config = dict(
    d_model=384,
    bias='qkv',
    init_std_qkv=0.0163,
    weight_decay=0.066,
    dataset='wikipedia_en',
)
MLP neurons of a small language model. Each row is named by its layer, matrix (gate and up: input weights) and neuron, and shows model dimensions 176-271. Each number is 128 + 24 x the weight over its row's rms, rounded and kept within 0 to 255. Numbers have three digits each. A neuron's up and down rows have the sign that makes its largest values positive.
After each neuron's rows, "fires in" lists the words (lower case) most often at its 100 highest values on Wikipedia text that the model never trained on. A number after a token or word is its count.

L4.gate194:110126110125133121117163161134163135150098133106146120138130162155150114089118112130119108100162147151112178086091114081143092128132145115158151128127135097118172144170083081121150081093128167103099112158144148095125141143085143117151142083139123170103143086137138096138108123128165126085
L4.up194:149130159150150119101165139100113109145091139127137115132095145126139104145156086114081097073125153130114152103104130124163142138122109138136146141137118164120139102141119125096177100171117163117113091142080111167134088138114161128164144087171161122076120121166079104153146116113145129109
fires in: "on" 17, "after" 10, "in" 10, "as" 8, "before" 7

L3.gate545:129093131126121169106136152115118134145138123133131116111120149142182126134099115100139132146149150118108087111135128108136093125134127117127138126120171115145153119126096158139151101136094142149182122175124072156077156137167063132137146151133173100107139099123135154111152144157128133149
L3.up545:140134067106123127126173134128089127107129145140127144117145128116146133124101132169126118148158102129154130068086137110128073114175144112076130158147153142132145160098140143131129125125154140132116159152075137110096101078134096127126126105161158148149159105094107142123151114152153131129
fires in: "it" 39, "and" 12, "chapter" 7, "2026" 4, "2020" 4

L4.gate296:135106113137112144107143151097138123135127105103100154126102108159119119131126117102124119113174134130134138123135113095125109155108117147159109115154123107161142147117158097139141148155098140124125141139112086137119132159163144137124118086076130161117139108140177108091093188084116129145
L4.up296:147127132153114085155146179130120173105141127084132083125111148134138144119158110153107125119124157148134104111137096086148133121115185109123093162112136131112123159098089116091200128148104168139159135116162126118150112114144131172161123140098112147094120118134159160167160152108085079126
fires in: "but" 50, "while" 10, "since" 9, "however" 8, "although" 7, "though" 5

L4.gate1005:140160189155130138118147096156200091140145135150119138125140127110157130155136100110145151117132136118089110106103116142166111152108145137123098117104131117135065072117100124152167123097128106114123111101120107103141126106149134105041121104175181182116146117118151132146119107079121130124
L4.up1005:124115178137128117119160143113093127143090147152111105117124159131152147131111113120108122130149149133108156128113126108145159129151156156077127092145085129129110098129092120133111131148119110135135103113135120089112154138159099106110144117077155170107142113130126064136110119105160128126
fires in: "part" 30, "leg" 8, "parts" 6, "an" 6, "full" 4, "to" 4

L3.gate79:097141156130112173107147107104128105153123130117121155119161121114089069087149105141122114112166116132125118156126113127147167133170141138131115140091140121091154144114123130121161099139126157106164114109114126145180112100136119161109135117124125100119114148144115137081149131147119148120
L3.up79:119147153141121136125141106140137119112136084148102149144169139122124120160112121067117129132168130158181090126133153097140152102116133139135125101159109154091157100147094110116119097121104194122135098140110105145182082057116128110144108152144107141139150161141092137131113122130177125115
fires in: "at" 42, "in" 23, "near" 6, "to" 6, "from" 5, "as" 5

L4.gate243:134140086104137158130145144138140102083102130127090118107144118151145129137139135144131144158120114143120169168098139115174111082128176076152137108136129175121151127128114111153137131110106102138109169121149102148135153155130168120124163146170114118149141135147175088158119084153126141160
L4.up243:143086087163144130168146161110131128143134107169136095117159150113104133163121149116132121118147111122127135166155131134153166149125120123103139106054121113102121110130141162139127116106095103106095134114123144141159139068116111144140168098105105104102121089116097136127122111136141124123
fires in: "him" 14, "her" 12, "his" 11, "their" 7, "them" 6

L3.gate133:113099109159068077146109109136124107140148123152120126131144066137150123130109121099168137098158142162111117132125114139130126172172128072119158097136137134104103130118116135099094140132113140145129092100165135120112156115132144128140105143131092134125107144104128132158112162142126107152
L3.up133:113102145129107085142089161156128127151132089129166112137151142142143111135095114097092142144141140185107148142130152140160129150117144101125157130138136089130157122132137153112143167126120119154133158134129122157116139132119124134127162148130103142119121156160130136160111119177141142133
fires in: "years" 35, "year" 29, "days" 7, "months" 5, "hours" 4, "goals" 4

L4.gate528:153098117132149146110076149119139104144143107129141157105157119119129149156120110161133136143116130111157133158083137120106104129195167102141142147162133161105085125131134146129126134092145137144147132142111104158141128072122127144113174111128127154142116123116108148132137115084098125134
L4.up528:118123124127135116105142136141129087087153100128140173110137125118102143166140099096123123111105123125132170180108167130172127139135134129135156151133131160145158174150126174143120140131156127178128133139112094124158101128123089102101126115107108129146140156120120154158173151081086111162
fires in: "of" 22, "to" 13, "for" 9, "in" 8, "with" 7, "into" 5

L3.gate877:146104099095102137135130125155141118094080089153114112130132146091123140146083132104124082144144115143165151162194102141120140115118134135114100162134150090126106110157173118148084131132111132163120081152167154138097137152106126115109149102113113129119139124103144107172142100123151091125
L3.up877:124152099122066130113132123111096112116071091157126119126095136117098121149113109130078106126152121116090140158108102171124139167187121135083115171103116125130091110104132140150082127129126130114126102127109127131146125151108160137135095129092126141149122078144135098127154131132125150103
fires in: "had" 68, "get" 8, "have" 6, "has" 4, "having" 4

L4.gate979:155135130102111127102147144121136108124090129125115126155105147158154135119130090130133132120162129144069146120105116108111135169159137156162120101136141157121145135160118126135117138127151144168108167168105116108146137130095163094143162137153132136139109121127112105110121114123163136162
L4.up979:102104091085099150110158101174159100090080142120132114149116116098120145115100132151106159108125083133132138147131105108121109148159128102177116109094115126102143155136138151099130123133151131144139172128128128070148094112064141149153148128195100129146060115109085105098138135125141136103
fires in: "by" 95

L4.gate571:115160132112158160127115107138101163179124158117180156094127101120134136170123177125134139139114096101147080138142120126118104145138154086126104112170133079121121095079110121153158122148138115106117154106125121103098147089102109196141095161119147139141109092173148144135126100122139163109
L4.up571:154135119068173080127087122130128142128133133143174109141107094117111119157162146138141161130103114158111131143114110143112127142121102124118123144144116136158154111135115151155120146095149164128091133130124163114109165111135113139128123146079124142137164059134096122132144145100141175118
fires in: "the" 63

L3.gate609:118131131113137143141139180137133120170139096087168143164152157147135094158137094118112120119101092137118144115147110111093137130147129118135139133152126100150152115072125120146117130152094103110164133162116151187099170092148143129112134177127126130135109161156170133140126112116148156124
L3.up609:122147144089148140133156159122096137149163127102147143167111127130130112121142120113137099123124092164140155138117158093115177120120161070152166088095123116099115113096120148140130132158111140138157141126126158151104140107153131136105107139185112130155138170123161165158127113101116150125
fires in: "lost" 13, "located" 11, "held" 9, "sold" 7, "awarded" 5, "added" 5

L3.gate488:122177146103110104138112103120100123113113155147106133159105169100115159155142122108084121077082097138132150150179105114111139160176106125120149093107098103139155107129144136165115118118105154124164133141132148122132143093103137128124147131118133125095104104123122149134132126100146094161
L3.up488:082117156117132118106134141098099122116106110132117143153115169127165139139123110122114113081106170135154131124129126122142111169153092127114156105115131133137098113113132131101150088117130117109153160186137110128115147111068122123105126082092097109132058133097143164147129147104143119154
fires in: "or" 60, "an" 4

L3.gate60:123089100142128145125114144125127140167174099129115114174105086152129111085087084132118118126138114121126114090127130103134086160104094083151163142093152124141150111150130130148144138159114143152135125136106120119123147141133120128109148137111095096103086179101121128115118125144130120137
L3.up60:121126102169117138097135066140146165155128136136163132118136141107132089105148147128123122118127147111124180118125150164151077168099139137116140118105113109156149119107119125133076133150123173135127149083131169147122153148157133171098155112134130134119114127129112186129120122121098134159
fires in: "film" 23, "of" 21, "0" 17, "school" 7, "population" 5

L3.gate36:159133139148116100138111097134156165179140142091139140163114155151080106130152146147101160146096107110107126119123096091119191115121092150152130127138081148116113115115116114114171112118136102094181107107120123135129149086085147119151115144146138151171114153162095169166124147123142124127
L3.up36:146121148155110109109086118155123132142137140111135133086145146121140073122125100118101116164143159088137084120116120157149099110129092139102139184134106105103113129102133136132157122125118106083123113109146136110099150130155150116190149148141101129096114116118109079095158087118129139134
fires in: "from" 81, "parkwood" 4

L3.gate61:107142092130120099135135096130130151117120098109115104130089135160129107166130085133076110094122121125080110115152145140181136174141125110144082133118146094083122138147100130135142128160101159123143148114081151141166113113142152144155102111147102125168131097116165125117104133135120148130
L3.up61:148090139128128097121145156156093149106118105088109170163100061100116093126134142114144172150136114126122120122177141138096095134134094094117127145106187101142104099139129121134142133092133139083138155117108133118149165129118135106159151073131127130133141075107143129116164139152111140153
fires in: "years" 38, "days" 11, "months" 5, "games" 5, "date" 5, "seasons" 4

L3.gate971:138145145086119126164107154147090127099118118138143096141110134085131132098144102128114147145155138120116169133101117128138156095148119156140121128148110135142129094112082131159089123134143143129154168160140127082101106186125146176116136166145152070165114119141130134101103119125120112096
L3.up971:141125119072091132141159129204115139145139151147081088147154094108146107084120146128151152152120139111155176155125123125074136131127085119139103124138087159156141110150117097162120104144136135154126134105130138155135109129132138136092120103154127113167136126131104119090136130095136118097
fires in: "from" 40, "on" 29, "by" 13, "of" 5

L3.gate228:173137097143136120149163153108109131111118162158095128141173105147134124115139121140165121148115139136135113133127136101126129124090060139107163157142144121139144141129116123112125071141156111131155133130130110100125122165145141134094109166161155109133087107104205164093109118112157146111
L3.up228:156140148163155122110105125150140136170135206140175102145135147146144091105110161121136127053126113149192097144143149145109108137106137109117107117116142069126137084147139142149088141091111106136100119120110137090111074148127119120176102088102116143098112124099119120115133159119179173162
fires in: "as" 40, "than" 18, "especially" 6, "relatively" 5, "very" 5

L4.gate910:187121145136139125131125136127096115127106131110121167138123160133130128124102143140085161159134106102127180137125104119175148108137150096145163162169158127147103098130034113145136166159121095154135085131141140146118153142130150117153152128155165104165131158146105086163132141093091145140
L4.up910:147157152110120102123120135149144132176092143099126143116089184158130122140124136132144169133137120079146112123090082124121107126137147124131151153147134177140175114125117116129100165176148129143084143138090136113146135112120118116117085121099142096131138113113098113162127145098092118087
fires in: "from" 21, "of" 19, "between" 5, "around" 5, "chance" 5

L4.gate168:163143162121122134131091154143094100127080116170076197071149096102088097149110148157080138117128119116117128102118128113118139062158138162140164137094098157098111155139091164123118130139124119117091167137113088098125134139098084137135095099121125120112118142148113141135128145103156172125
L4.up168:130136137122144113132127123090145096156111120145148159117152121129084167144126161140129155102156128110153151140084144072110148120097138155120148162145101151142119076160061139133138139146143093113122133128113124132108169115120105151112124135114117132131173130140121156114123134111194118095
fires in: "also" 23, "in" 14, "for" 6, "at" 6, "joined" 5, "cast" 4

L3.gate866:136132160110140152121120132131154116138142120135107136106118160099105214129114142115140118119119145175164144131109143101144124152127134145138172178126157115136140120122146111113117124137155092124123171082106068168119136115168116083123145134088138118134141138143108157114080173097122116082
L3.up866:141116162150137106169135120130124166130111149126121116131096106115116115141112145184135145143162181159106150112132137139107116128101129137133152153143110143138114093147096127108105080098102108159124125121147123135105126118144129141129122107156111168115146116125168148085121138101104141146
fires in: "both" 24, "like" 17, "as" 15, "such" 11, "especially" 8, "particularly" 4

L3.gate307:142135119138116160102077188176130147142130107137150145152174117095118145139093108117133131089113122103139132143103172119123079127170114152164125121162157092121134108147098081153095157132159134141121107121155101122146129145126134125140107083149145075122195150122135136121122133131148136126
L3.up307:085126144121135104082140149159112135098205116160139152146140135179084135120130129141134127112092137068117149099101132144152114131124144109169123115137140091131140108116137105112101116166123132157121087162095114127132134127109096119145172113129132122159177138102107125165124133083094137130
fires in: "of" 41, "for" 8, "joined" 7, "preceded" 5, "by" 4

L3.gate128:152124127168125140115087120138084117122144094106148136132165118121133103141119162126123145143153096130140110100102175152168142176132130083110110126113118152123150099105115133134124127121110102104147141134155145114138072152145146120072118102110128138120126106112122119133137123174098095134
L3.up128:126126107170123071131162114135101114111088104115177156114101144104105121166109089137091128132139137136123131145129131104102135065129149100121166146121124163142156118120141073108106154112117095135142139150136105139154158087131109115138136137129123135157161100108134125146103139073125081112
fires in: "football" 12, "cell" 11, "singer" 10, "rock" 8, "ice" 6, "cells" 5

L4.gate346:111148100115158151136193136127092117108151131098137147137131141080129103130151097111112130146116115121096140155123140148138139121122158141173149142135149143135124088131136089102146151117138135132119121147105157128161106087114162119117131108151114112110140104085114098181143167139131130126
L4.up346:124152107162135097156119156154125158156116201105108143150118076086131078087099133133143145121156122114097130156104108130151161169120122141154141109151142148102170136114133087135113117091132100140160133108077121139156097125100137071088149141120119128123092100109108131143147141136095170107
fires in: "some" 26, "these" 16, "one" 6, "later" 5, "many" 5

L3.gate846:129111158123114137153107147142162173133131078083182120112139124144098124082153103121113122148138097133113140124114129120118117132167110131114148106151115095105138139141129087134120187124168128115146093138124130119131171106106140111143097160131140117115128137145122129117100077139153148143
L3.up846:152140146094112153144143145107105148154099171109133115115102106127156123167162139109155117151150165134123149107126152092108156081126124143145128105127117139085085133144150165132169138095091111131138139109151114121106115120159127088143166120097154140100171146093095117122131166141127103117
fires in: "to" 32, "at" 17, "from" 13, "and" 5, "it" 5, "before" 4

L3.gate317:072098130178117123180145135109095110119139120130108110137096146147150136140157102091091106134114098155078143151142107105143132136128156137178127130109118137169118159152145103157112104157167111147139132049104168157085098137141126151098131118108094124092132138149137154147122123115140144168
L3.up317:095157120164185112086167099123180079091117126128123101121108092111097141173124109108102103162136159110115123134149132128115120171124124126131109145090132137158125118147079141126147170162141114098122108121151114094107145142132134143095124125095164123124136100101086109124141128153143119149
fires in: "who" 50, "which" 40, "that" 9

L4.gate992:134106099118127107159111159123107160092156101120117104141082089120124107087161126139119126133092104155107163132115156163146155117170124140132126123109157132058151100187096127136142171092133181103137098121158116103085106113144130122178123141109076078140112074094118132161131103076130138181
L4.up992:139128133137124094088176127126123127098142119105117119095127119085148081109192104144113114132158132139133158106122122106098150123099168116111133136150094128144145122193136151162133112123145171091159096144141136151099130188161160111175121147108117096110091083126148152118113144125181140162
fires in: "many" 22, "most" 11, "a" 9, "no" 8, "an" 8, "other" 6

L3.gate277:109130115118108138111130156111127170102099117112150082118111178151092154143129094126151106123140126144126134139105128090117117124134080152110192132165125176125122154138143174124131162157139139150134129156149183126128127134093103152136134145119077092114092170117177182128129139089117149112
L3.up277:136142132133112134127084149140120137128126103147125114129151166147190089078098155105120092122119099143152144139170154160115140156111141127122135093147155113147139138128118163122101129163098109153090154112149133109093123135105153103117160131121130145099091145121123173169129140157109147149
fires in: "as" 44, "species" 15, "very" 7, "relatively" 5, "designated" 4, "genus" 4

L4.gate605:176083117114079118131134129102130115105104139121129123115113157141145145109137138150100123131099134115131129116114086105152118072161116163120120121122152144159127138140130143116112155121147136102135164128161164109096109149089111099136107115114088110109102128152157146110154121115106187099
L4.up605:162076126153075131152134106112128188066099142123131120127105110114101132085156111078146137155099139116115106118137143187148094136121154186155159115145152114105128100067123105074152099147124136117175151101123164188112096110091131100101107124128106145125123112156117123125142103124122074103
fires in: "with" 45, "and" 11, "were" 11, "only" 5

L3.gate218:121152081115146122113121142126108095137097111142088139137154140108142133122128111129145155149132116132117178153120157114137159098135112138133135108098146134141115183108097126094132126110136149164153118123088172112144122138120147114154115135131127163115113115079080124115166098122131136163
L3.up218:114082114123120119117089140141093106094142149119079114133088191117150164143110119119125097134137150133122153145126116107149123116180139137146103098123135111113114117136138155174090100107124143162124165155138096131113113104161151124087098090114156139152122104092144124181152147163167132146
fires in: "of" 42, "age" 18, "by" 9, "just" 9

L4.gate887:145129084105105127125072129129103120131137189133047120124151127151098189120138143124132133121132120176118153151084145150109100113130096159133075100168121122138110140119098132118153127169131133171078151153150113129142122141121145136109107147124098117136126146099095125104159106122140141140
L4.up887:095120194120108101137111153135114117114176153068073142162129148135106184159131137107129101151140132167096053109105109143142084115108166123133122143154126157109106104120092113082144182126136115143156074125174138145099095145119139140114158092094131121128159137117141153134106102171118179118
fires in: "to" 26, "can" 25, "could" 13, "did" 10

L3.gate499:141122094155141138125140123141135196127106181144137098084136095131167093119125100111119167149163145112158104114100137137126144155135142160096110140119131094148065156070139129129087096130140109159186137093138134114113110098139148097145111147118085139125107110070101097128133088123122109128
L3.up499:083127126169119139118148097104117124118142103162100140076101127149113142119127114129116106133124145068123103153170109152130122141098168096155154148117090097153081139119117145137118079147165152173159094151135151096130125165120109097115104144120144127116118139133089076094169135135188104124
fires in: "had" 50, "has" 33, "have" 9, "having" 7

L4.gate263:102114137164108115115177135173132170121091151180168059156108132106131141175132144122109151142089123121085137129127117115091128126151140101149160120154156139128104126139165133091122120118117137110132131132103114092140127131087163128171128144126125125099114149109169121074157151122131114134
L4.up263:139091102137104125114129106129149092161138187172140116134097141079162125160129125127106147112122112155075114088126103140093115131190124128136139113139148120102084128125133133126140142162134151123133106117117143083127125165077146116159112159129105142080127111107141125159132137157101113143
fires in: "as" 39, "by" 8, "called" 5, "was" 4, "for" 4, "are" 4

L4.gate135:094113107124120157152167172171116145149177114127113135138167111166130121098152179101093139125179167130099152141109134162102135090137163086147110097135125094174111097125107132137115102123099171089176129123154101137080113136114156155123130133157116150051118113112093148182114115101143114102
L4.up135:147117119156120114129127138161136164115142124148163127138151165177125106124152124122125110104132144122103142114119144151129069103106115144149100133106133129110117122138122120110122114161133175095146111092162173151082093120148152150151132084154156136106084107116143093129105146111136114109
fires in: "a" 33, "the" 26

L3.gate595:136144150093088086123134120115167134151162092137112129112115163117099156100132142126142115155096104152176096120153135121104140108113141141163131119143167161159141133142126125128122138126123114127156123142119125103117142106097133141114101143119106148089096107123112114089099111171146128168
L3.up595:193133121133100147120113136119134070153128142110101115110139183132103169095174135137112090122115110134130115113138137152125164118114074085153147132146166182135157135116145090128088147083112098113125133120125156149125128104111099101102108137104096146090151124062112121099105123128153101141
fires in: "like" 26, "with" 22, "velázquez" 5

L3.gate310:117182148136147159109109128130115100123133116117126108166129118117154152143115113147101098079157125129094173137107132076138156152128123083120126101098078133136106117119120136128118101186135106170086146135142127117116174122131114090146117142136165132142115122146152169123126099119196142126
L3.up310:108121148129074138118146127107082100105114158117172104151149107130124111133125101165118118128141125121113154124082140155167171122120177158136150161172092085163067117150076130133120095109143134162168129130116125114136130171125115107118133112162123117170114099106159095141129146138169121129
fires in: "at" 76, "to" 5

L3.gate51:175133122118044105120120158139100153134075123123123104117134147140141149131141144118140158138099141199103171146155147166147167166136052130155128155146128100084106110138122097110116143112098160132097101146126139163125151090140104121103136154080147107192180098123134122145115139091135154109
L3.up51:089066132131136128122160123134114098156136118104126142125123126153076141136148134095137148119138127127128120132186163183152128109133157095124116168130113129101133096152139124106112121108143127122125105122161147129124130145130039136095111106104156166139126107079127140112126134137108124130
fires in: "to" 35, "of" 27, "in" 6, "for" 5, "can" 5

L4.gate487:127135145104131136160186161108149176120153147120109105167112165131132086146142156108154137135149118106114090091097116151108104116173125133128176148092137122107119146109112140100123113139131056108147120106122127095144178110099164129148160122139118123133115095145125139105076128113157123104
L4.up487:156131148099109093159112167097132133133139124140141133142092143125123132123129137160102097122150095200151109128121097117161125154121122196137156106125134108118115093126130138150152154075096139168115165153167178099133108125126155152144087114104141123085114126152181133119131126173101124094
fires in: "and" 35, "than" 15, "as" 13, "or" 5

L4.gate8:140114091078121149112088155120146112116183137156138161112129151142161123144170130155138132111160174127122175169128162096087106125138090145139123141130111145150144100105123143094108125149082096129130109125111128121138115127151130154119186072114130129133131133130104088175125113124127108133
L4.up8:126138118127119105114153132131109128097079103149141155142117096144123152159155146157132166166111116115140170131114149148114113117119086111148098123146117128145108135088135117090143127122095126147128130132101135069144101141109132158140151058113130126148134096158109071106117136123169101130
fires in: "also" 37, "then" 7, "census" 6, "only" 6, "again" 6, "named" 4

L3.gate7:120190108110171149119166140097072107123098135093113114151136118108128118114117152133112115129107125124140113135151126123155149164067167079128145142099133143106144144124096126154150114115146107083141118047103105112052154099142128166135148114078118118090152159153118146135142122127130142110
L3.up7:134106121144103149143158142108141100124119176118132130118140141144115139120149124136157142153107098165114121085135130158137163167157135132147101130139107129132146100092146163164136157160080112110171119098120147138079177118173121153153144134118161138080136123120135096114147077153112161161
fires in: "the" 43, "magic" 5, "any" 5

L3.gate811:124127132147101104105179162090158128094137118122129135117181133147133177151147084106133119150139113144125114151097124095129141132137121175136147127177085121128120130146150112128088145152107122079114125156132143132124169150154096121099134133108164143116124077123126115162122104108094164135
L3.up811:130153126129132092147131098115126144095166121100117140139116119111110088158105114098110113138139151137122122114153137120145142137131127150103094095127127140137137117162136102171104128145118090106076176133124100089119166123160148136117122127123161114080123143143165135123099132133129091183
fires in: "and" 97

L4.gate31:082136122133128139167106173086119129124159118138139125112095125134079162154178123141108081147078141093153103128134181161130128133110118100140127123122133128163150126113137117124123145145135162123140108083097165124125085112127141111117162119137148143132128143107142141142136135088158169109
L4.up31:106130122100124180129126149124103143113144112097181135098153157117119085141150114144121090123158124149146146121111146120128115165116155153098104135127155144116105161096126127135131134116082167175142133099113094124110178097155111156140108211145149095124104081121154138136152142102089139167
fires in: "with" 42, "which" 6, "abdullah" 4, "deepika" 4

L4.gate222:108057123166087100109094151141129161142127135084137111129144104115083142152121149174134112121122122145127121168134131156164122128137085126139095095107203096127152161117164126162143098097162151073117176108120124119112073083161160114124125118105111112132123119137138120150106144137133102144
L4.up222:146126124141123123159127152151125124123142153154116124143171127107136153129140080121145099098137074108159162099130164171123148136118153135115126114125109162115075138123102074138121151164122166094112148163136148099125102109145052141104180142118120116114107076095153101129128142110146141130
fires in: "an" 58, "other" 7, "godmother" 6, "anion" 4, "becca" 4

L3.gate413:146158083095162114125117103117116144122157142148138119111165162121134077130141157140132088124105164141137146085110127112115120101142129088113129118122101110162147115157119122140128131117113131125176171149098103140118104123185145117095124097120163157102125114120129107128095137112128142107
L3.up413:120130052137166118124110107106125105113141106142151151108158169146112092111146158134133113137122159125154137105121105109135086095157134121152135141149120119145145163094138161150119111119097102169178145166097122144145113123151127143075093109118126147118123118143138114103123151151121144104
fires in: "by" 14, "include" 11, "to" 9, "of" 8, "includes" 8, "included" 8

L4.gate89:097097141155096120147153148112093086128146177095139159084111144104150137101130105133104108160123148138149180158130151141099089121127116142090126141140109132192116107096122129127158178130135129149150127112137145122153120157096132124142125092136126146096147122172120095161153156148068187091
L4.up89:124156137135127107164122134142123125142111093117152135077119165113165172116151092093115120097086108168124110125151107104122142143105126163124138123188093106132137174126087144112121116123112122153101155181115108116101117129124164118131138152129125121101120118101147123113102182097150139142
fires in: "but" 35, "they" 23, "who" 18, "however" 16

L3.gate141:117133112162095113141177100158137129143097159133115104136167139121124165124097145143169137164117151137136126166138180130122142161149133133124146096138125153101095104161156130114107103106098125114144144169109124098108113097129147147129126095130129096128185141133106165101140139088159161122
L3.up141:151137106170096103144152123177138113133088155147078132132162139117130177152113132125154140170119147130127135151119170142119127161149133124099134098111121167077071117154167134105111113108101116127122142150124142092116130121127157115104164095124145083152170158130117155126119146100143155148
fires in: "in" 77

L3.gate823:116101127104081151111128120069110153133121150126101130103132106114153158111114110143138141146120088132119158086134136145092128114152133131120092096137116140172125151157109100165161147133112109138122128170125088151129113119110152154132148133098126158106081123094111163136134149092114124124
L3.up823:124090092120113155120155102116061134144077133125100133108148106093158166106086126088094089115107168126114130095154109091090161124105099155156134125111132144133145115150142120123146126158147128112156136137117120121133147130133141125105142144144133108117095145060145130091179099071169136145
fires in: "only" 28, "those" 6, "mainly" 5, "age" 5, "particularly" 5, "especially" 5

L3.gate556:135143101156042096128133143143109132104127090139115119120193121087088109159126160124127153116115090148129119142093180119121152152162096102107124098123151134113069119078129139111079098155105114088149115134134136142115112090144149107143118149143118161130115109146122143113123066082133132123
L3.up556:133151136177054130105149111151128160152169138136122126113174135135123050137131158131092151143142107164129123138104177177119146154141145146124139140094164117094114116105148140082118110167111132107129097156103144123104110107127127109124150168126140106145119124099068130105113100093091159146
fires in: "of" 99

L3.gate761:121127118161103135132111128175151092156081122090119100099104112159100110105131097110090134141109110126130113186184145149120109136151115115079151128143136167132101139126183126102117145108121120166060117105141164115147164098132139091138121147181106118177082103128142120149108105118142135136
L3.up761:148102113094100093120127116149154110188146131118109149139105119124120100128154115125070133119167118167119148116126134134142086135150107132128170093121105146136084103192134150133119157115107100145111115124124107142086146129147109099110143126108110111080122094150166137147160160101141135148
fires in: "years" 27, "year" 11, "long" 10, "days" 9, "months" 6

L3.gate986:147168130130082138128131106112084129081145157145127102171140096122136147117162138089124117113133114153173137121082159145121115102093148148097113077128143096102151121162147173124103129087134137105125137162141125082114165095171194156134110128127127110124140156168138160111140108095129138076
L3.up986:140154176153089140140161149104113119108134142139122158156132099134140130128152146092136133088131095103126137137125125109137109103077152174143149083143131112104168120146134151149097134104141147098155119169114145103132142129141184134122144168129112090116066180132163156145120102132115169114
fires in: "or" 31, "and" 31, "to" 7, "than" 5

L4.gate421:184145133126130098160103162129146126097134077136107162085138122125088155110143147122151164117120152116126128132099109104077096137135157112122168133094142176108146150095141111131159108156131131099166141131152124124104156151161094104079114133099114110155139114101124167147101132101110113111
L4.up421:135125119102121157128149135134137165093117087135127141101155154154131135103103154081152161104105116135153149075085142123157163123148142131125146161110131082135086105152158098141136107121109130125114151141098128124085128114140181119111161123124124154126150137107125151132095116131095066080
fires in: "2023" 12, "2020" 11, "2025" 10, "2022" 7, "2026" 5, "2024" 5

L3.gate817:109149166087103100121128146126161147120113118164142120113144136126120122100136102135117176102151135141108175146131094157167158126096130074125115148110132118113082129179101147091120135132093156112132116073106139150129105131121169144179110112135111113150103134130157154173142120148124113109
L3.up817:109109103142110154116137127134191152117097120127144099119150126131120139144118102159119149139149135141163148107120101157142148118081131091090139151127100130154102103149089127136144152096100111130106107094093110151123118165173131124162174126103105122126122186167143122129114148095165119068
fires in: "in" 13, "took" 12, "over" 11, "take" 10, "up" 8, "takes" 7

L3.gate5:163175140138150096113140173159106127108139155122124101148135105129106123121136139115157158165129182104141178118132162131124123076075115131156163120126107121164170128142129130118128101114131117129147148149105104120176142122096120136127096121110141132130171104166154102140170152144121141113
L3.up5:132171090133144128145129098147141122136114125145125097130133114112084099099126109080097158123122163083113142146171087100113128136161156110136149140203151160156109134092126102113158134091145110132170143105121112149123122107164092190115110115104104138134119136132103152118116112119168154142
fires in: "of" 13, "with" 11, "for" 10, "killed" 8, "between" 5, "away" 4

L4.gate602:134127147125151133125162159124153148116141153135116139078113152152170092121118106122108109139124177105081134135095143100149101128116103069086131113152130133127127125109142123139138137124137137193133163154121126152107138143107102126141122110128134132107121181140138066129126145094113162135
L4.up602:136144123092131143117148150095133133141140085106123164118060115135101115148112137134137208135102149079167131156113110143092096146092117117117174124120096109115133112105127126100184131098106145183142115128112117126132090125128125090127130127175132129104110081102120110109148144141125129141
fires in: "of" 41, "all" 22

L3.gate94:118150134169193182133130132136122140142109124129177134121144127152124127165133138141137139077140144141147109103173130097155126088111111105086128135129141103113148135131148125149123164135118135133175146116152115146119107127159098155134145108128166128113157135090165086160101154176138122133
L3.up94:142154145134159131154123111132169154167112140137160123118120096146135140170126119166145147091154125157118171125134138116157128131166092080129127124128144110171140136145121101116124119103097144093116130123149123122171110131149128132118165101112162087133144124097141130169089085175102120140
fires in: "them" 32, "him" 30, "it" 22, "himself" 6

L3.gate987:154141154094151140121141138153172123126157113105121131108169150166108104153076160143101131095094131184118149117098120106141107113117124141110183141136156106135086161130110085123100124177142117124177137159160106097113125093138155122097131099105179132150152167117139121115142119105114156138
L3.up987:127110098144130114100155125172123174133095120134124094129158075130134132140114134108122124119113099139116159062145127149127124100146162156160139070138133093137149147157140116115111127154095148143116110126157132114133092109119143144145129119139140096102174121133144133152134131130110113060
fires in: "were" 18, "into" 13, "are" 12, "be" 11, "age" 5

L3.gate565:123124159137092141135094117133129148134125177119130152113128138166110173126112107105088098135119122139115103106069088120184106116169158169143133120083171141102140124134127122145113140107132139134115132104147159101120076105190144130135147127109158126121133113125116137119106123137136113137
L3.up565:152134072137117087135116113142121128182112134149119129133103128121163114131150127152101108155161120140121126132086127153152113083107123127143131130086127101114121159188134096095168150103115119162155117112174145139117082083148152138150152157124128101152154145116115149118169091100116149100
fires in: "and" 51, "to" 34, "than" 5